Part of a small language model's weights: 8 heads of 32 (2 for keys and values).
MLP neurons of a small language model. Each row is named by its layer, matrix (gate and up: input weights; down: output weights) and neuron, and shows model dimensions 32-127. Each number is 128 + 24 x the weight over its row's rms, rounded and kept within 0 to 255. Numbers have three digits each. A neuron's up and down rows have the sign that makes its largest values positive.
After each neuron's rows, "fires after" lists the tokens most often just before its 100 highest values on Wikipedia text that the model never trained on; "fires before" lists the tokens most often just after its 100 highest values on Wikipedia text that the model never trained on.

L6.gate96:158110093118124109134120130144131107108175128108137195114120122108158174124149123125087091147096099102114089143138127101143155151115138153121151156148146140143125105122117131135070117139122133142134125111135128134124096121129082145137125062062142131136136132100163128146093159171105123141
L6.up96:127108128168130143098128139123160137112103126127120138127130118138141159088118118067114089114165134140105094124146161115135115161095134150158136101132142159139134116123117141144105122141083110091105097095134115154122090126125092100135113093113150123099101116135104107145102121170122133175
L6.down96:154115121170124122138131119145144078130102101091157110100106098163150177117127092081104099125161167117116116135099166103137152137125117103168116107123137114111103124139126143176116090085134137162085134102116125144108143107109111128108125125100133134119118113120152132138142135146072132138
fires after: "-", " %", " Pts"
fires before: "-", "\n", " ±"

L11.gate132:124122094156126139132136114102132068152143109164127159124136135129143100134138113107116144123106098138134113137122146115102131116148097138135113128116113083137170174107110129145145156160140086080152124096170127107099152140093144084142167130086113120142175153164148107148129140132161116162
L11.up132:112140102133121127111122109114101169192124122156109142138115108141142095133142116130096097123087104141119107111123128114150145145113106106110087126104126128122108139150106130117115108167145095113135159114148176108180140148102146174120119091097085137126137120150116076096156126110158156154
L11.down132:091107122086104119065131088148150142131095096124078116145073122137155092175111132083108115135103176132157117159136137147095128119125153129131112122129125145166142110168198090136145092161106116135120122103078143102125095126127127167141127098111103108122180088135139112147107136112140151120
fires after: ".", " .", "|", "-"
fires before: "."

L3.gate382:131160117186135119162074097176126138132164128106143115140146125138116154158110084117121096124144109170114103114145115154115133097081141123135084094065160130143140168108129158130131142150150163111169131118098118095130099124140094120135121127093134111111095134136087146108126092159104137093
L3.up382:108127087162161135149119127201142120090155085138157122157116100125129138191135114128124139112172135148126116119106114162116104150117138130157063165112128107122152138116166130136156124172161153100138160135147086131092139155151108112120150098108159113152091103108118122170130099156137120109
L3.down382:168145135111120170137129124178132150086126130117109115071143112161143119085100149134090088141132159116094130127133089148151128132126135160119123152122149110141129169146170121159156144126148122149142164105116118144129099114106127156071108117092092158178119141103100136165140158170101168090
fires after: "=", ":", "\n"
fires before: "-", "|", " Party", "=", "The"

L2.gate187:131132112139148102078077152126139118130073084163125074156117172099143119126117121153129128144138137144084113127104106155119161120145125115137141160137140096122132167138141097142097109156109141131085100128176112123125148127121160102113098121156117107155166138145139110088159136168104098127
L2.up187:111139107131124140115148146141143105123131114145111098160082117119118141108080133123090160114103137116113165110164148147103128118144142124164125138113149122107120136113149076113154104106064140110141124148161108125107126135120127122073096142145134099137136141186122119149174175126103124136
L2.down187:127172132095141111114134138130146122111117131174110134098119173119128130103107127131070104186106145165104127151144095158101141104116142125151131118115180088128131160140156116135144128121123158099092093110181123106111122119159138137121121119110115109137115080165113115139120159123074117188
fires after: "|", " |", "-", "\n\n"
fires before: " |", ".", ":", " ("

L5.gate390:141127136112135141112140160103139142120113129086178114150084110120120108161152123115125171104115120161145146151148129143120150121127120133088157087124085137163134140150119139118136122131113144107104114112144125127141067115096117118128088116169125146118100143170098164108127135115133131087
L5.up390:097118140108128136150141119103167121135137097114133102145128120102115113159128157094122150121157102134155123129139130120150134123123123129092124090121094130111117086138128105128114120129149148113172108137128135140125116118099141147141108125111114127097120116123105154117171171122166121145
L5.down390:107157118111126126116101186118132139117132079113134123103110137109121081174164149137138138167117117104129119151111116157137136097092150148124146124116137144146158145114145178109109124126102143122134157118122147104152104125096125111163086127131113096136125100141079088127126127134162141087
fires after: "\n\n"
fires before: "="

L4.gate489:115118117137158108127136142166172124145142106182164131108114099092144112148102124172087125099171123162124176123157139161139150124100111138099154089136141197114115142106127167099126121143090114155138117152096110138142112151105156130156149079107172082128149149125114170097123116095105118121
L4.up489:130155111134139125145104096140122087165154106160129177090131129105145098168139058099122115135100139141126103143133157152167087093129147148113157132160159099128142122125114105117133124110120166120159104118137148154118165127118132134100120113086116095105093136142096149136120125120120130142
L4.down489:137182130132120162113179111166115131115101160060105091130125101158129105103142154127102125123127155145118096139125153086185165132159095120184141131139113084146123168152151176192144145134134085098132086146119083116145115129138133146144147152161136147135105138131160054183127167126149170122
fires after: "=", "|"
fires before: "=", "19"

L12.gate366:165125135099092166129122111098157146127134144123107124149173184147143109133115181116134162141155102060154140107132129141129115132152161136112059124126141133157180103105169149137148129169098125092144129117140118107147114138096085133105160128125120094128147117094086130147062091102135170101
L12.up366:162109078121186151144132158111113109148129110117106073134167138121123154155131153149102169137130119180146121133128107157159140130148106157128141112128116101089177175094103109154136135141180111095111095111140161102145126070085159173151114109107126145148150105131121110102113121146130118112
L12.down366:110127132079126108113152108137137139160146126123112076117104104122087138178133077175129107127101126136127121093139128121124124093114143109089167109143150153148115122111119104160134100133095181121133135089158100112146137111110104132138147116128146081144119112138151152128154071097146099144
fires after: " |", " (", "-", ",", "."
fires before: ".", " 0", "N"

L4.gate226:089115130101108124135138142153140116131125097101122090144133143160135177149141128126144111151138079179123094134155152143138161165156114182150177100116122090122117158136157162094116132106128142138126134130165123102111124100081124090123090139117131118145131128144134132111110157182163124129
L4.up226:127089097096122139142132124146107127151100129103141129122170163175153169178157135133152136137140141169120137126132133087189158111100173163121152100125104120120071169114130171078113151094141086142120116123164109133127120082133145112127130143114127155161148107123114151146102138144182121130
L4.down226:125132134158128135073130137119142093142104095137150148128090131087127131158129110138146155114111134067148157134155126148156138125106116130157124090149073102118121117106166118122146129096136120152139100130126105134106144131179138170143109130133122116143082113109105071127161108112080107114
fires after: "=", "  ", "\n\n"
fires before: "=", " 0"

L8.gate316:125122136170140115087103136155141130123100152135131161163099121092098184111139153095131197147119100160079142107132111114140133154078130127130105108161115098098161157154123124133117154145146143155166155124136110121086117129123131130129124109132160102112095102121101131146168118182125122088
L8.up316:131115155146141142092112144141132129118120163114129146133098152126109150083130160085088168139091111141094181122147108129155153150095123147118103112144137107107167166144106146114096190106160126122157180138144140154106084137102079143120172106123111136170105104150074117129176130152101155128
L8.down316:119173087171112161129164165107169118136141103149109163084145117128097133117128122131131129114119150114118117176096128125163126084119145108144127135116153144149095119097097125195092104099101111118081109106115092122144174144141141143163125139123118147123107115137168112122127155135144114118
fires after: "=", "\n\n", " ="
fires before: "\n", "\n\n", "="

L12.gate365:169141081110136090141132143131109185129167177119124171124111142144102167173120149136105172110098094168130110128116174147137135135107147090159124125177151131115110128165114163133138160133159154134176093118167132146136102107113141173128096134124105160130141126095111107123158107098134159128
L12.up365:123116122151127187132121130110117135165075106088141112127111117088136101092134126128114144108125128112141088102133140115103150089169124132096138073138141151134178144094110088140092160143125114136099133134162104096115142129095166118108140111156112144092131125178132114130107126160138174131
L12.down365:137140117165110147144105077077165119157148115135150141094132108148138141140135118100079136126076125145137122134117110157143152099134157085115151141151134118123131133105111142130116119123123148101161126107125089124202107133110116155143153121130146156117126121169131131115151110155130138137
fires after: ",", " |"
fires before: "4", "5", "1", "8", "3"

L2.gate377:096137126085145116143134119120134095132110093148149119146080087121124148138166142093155130118101095153128137121151161096117145109154144141130151143082135149089147139118129132132119133077135154093108120147098122088142096118152131121133109075121095110109131134111141096133153108113147079150
L2.up377:105160121096168068134118130114154150153101072171134085138048092123103144151134124129109144120115119151131168114138166140111146117157130156118148081109110154089108118146145146130138131082102116142125144131106157131133108089143141117082119118100139135083146120104115103148148150128106105122
L2.down377:137125135097120109141128122150115110148147081139146132154104114098136172100103155110147152115154124122113132095163147080125137082124132146140159147113136114128132105134099113146140130078109125113122144113118144136157107081164109139088112117127126089136119141121150104140126109130137070137
fires after: " |", "|", "mo", " RUS", "-"
fires before: " |", "art", ",", "here", "her"

L12.gate253:134106132142119126124096139101145141147110071138119120143127121121059162148113167153148150072123123138103139127174145171150151089124111097099134102111128180112150111103116124127105157144125154086136126149137145136111090143135082128099119154145121117125135149103109091132166100172119173109
L12.up253:143141113144150143109100116124172149155158106158094132100113124121143132141112130115121136117108164186112118112112118127121094144134123109135141135139075139130153130120127119106154141098093121152149143146141145098135059138093130146085145106138142119128151128102117150106095143131138132109
L12.down253:102136090143168136093122137142124120145161095122153134140107122105133115094098105112166103132078068142107106096160138113129171115206130108149133126165106130071130096168124061139159121065109130127144154139118117126143108117105137125154105151141152162117139132149117142148093111105100147132
fires after: " |", ",", "–", " mi"
fires before: "4", "5", "6", "8", "3", "2"

L5.gate112:122110144119060141111123152159126164074148131109131120153121136094107105081152068075162118128132113134110121144119141148129108142134148121112137109158162081140109127116101139141151125191130115159160154138107130143139088110138111150114156064146101155142158100121111137133156123112122098145
L5.up112:155111137150108159152132133123137152150121127116135091119150120116115118104102128082129125113112130122109146116142155102150135147137132161153141113169140107119112154117084144149075181144093070136138143140121154129095146136162121167108152119150145133137085139128118126129117111086120118086
L5.down112:172129103108108196118151142113143133108148116065124135110141142165160114136136099073131108123152158120136121170135126144170113110156123153122119139190147117129125140120153132150109187140105097107147115139107144132137170107106154178102150147148147137173147141158127127121140147112104083146
fires after: "|", " mo", "\n\n", "-"
fires before: "-", " mi", "=", "ue"

L11.gate290:119166125148133102123099100123177125127163159092107172112126112164137116157115139106177168136138140118129158110165134125101116128129178131098133128135161105122130116153156116128148127146131176103160069149092129149086129153114096158090145160118138156171145106157096096123135108130133131157
L11.up290:119117170145137140142138142094099088102138131153122128135146175147118113142128150177171146132116099107104097113094136131128140136175179127143056091117098171126112077120149143102114145107183171134142130125167123165147107115143118134150110132089114103170141133143064154153115127098121135136
L11.down290:112144125140116120086137101111143149165129115128122148117146145149146128141109146115155143116095144095154106150086134106098123112152115122124149116103096145129124111119123096132128155079121133111153089141089142121112133133132157152127144116125120136078165097143098140142109110082131149164
fires after: ","
fires before: "4", "8", "9", "5", "1", "2"

L4.gate473:133142181151108162102113141143124160126083156141151099158143116173123119139155079119139121110105115176118124152127081122125101138094165126141142097108117090082112131156115129129114118128123116151124093142151160149123171126150087111139130117120100138144108148147148133102118095109137141092
L4.up473:098097124153121100101104138137138114178112136088108147129126121104105138134141160091092115129155131167135127144107086112160107106140114102111174113135115161131104137145164152118103110149138147108137177123112128107113140176120095137115131117123101133132100086169118140141079120149166124171
L4.down473:129119128154166096079103093132131144099070114125133144124115134104115117130137080118134136165138175115115127134122133137146116088078123088165142126136090142137139081107157106118135116143142129112156149139156111133139144154083122135099112129081125143134147101144131106122107158149134128148
fires after: "\n\n", "=", "\n"
fires before: "="

L4.gate487:133133108138137073121112115115135121124091105121134096144093127096113144177107165154121130142131145092085135124138087142156131112108134152105155121109120109114105125130143123109104118130110128113200103162059149121152113147127164148183124114137142136143165119151099173065187158132132078164
L4.up487:084094081126110115087138118125109092123054130138171095138135088107164127155188131133109124162114134143095158126136128111105153124161117153135158153105143121134145114124162098111118118102087129099133115147123143118142105123104146145169153139153096146100121125149095131107119128118123082148
L4.down487:093082124160145174122136131118120134149133127095104133150102149147160106148104152155139139112120106188096146143154152175155107140095126136124131111110142129106141172101099148110126128070147140137141113130108174153149145133131157100163143087108118107147103101128106131140134059137103118081
fires after: " |", "|"
fires before: "=", "|"

L8.gate86:112105103147153152172108151120118123141114139167124124105113112152081085088131099088157115122112083180093145118117083151208107124073169155105105143184148179127166177112156094166133125151143101111106170123128116099120139115142124115092146136098132127100118097109109127147125160164149151107
L8.up86:161095089176116160145114111109171169110124089112089136096147137113106122110141116138147158145111153165132149117119164119177095142132146146144138132136154115138140132129151115163193087142112129153118088110163089118095116135144138097141134101100140145090104142122146127132169144164137147152
L8.down86:106169094102132108099102068126134140121130100151161120118088126166142165131139141102123097153176124125119110123118172117086151121117109141098109116122102081160132109131139143131138148098121103129140139138164112130167154114126156129142090108125083116165161114128087094142100132107136118124
fires after: ":", " |", ".", " Prize", ")"
fires before: "-", "|", "2"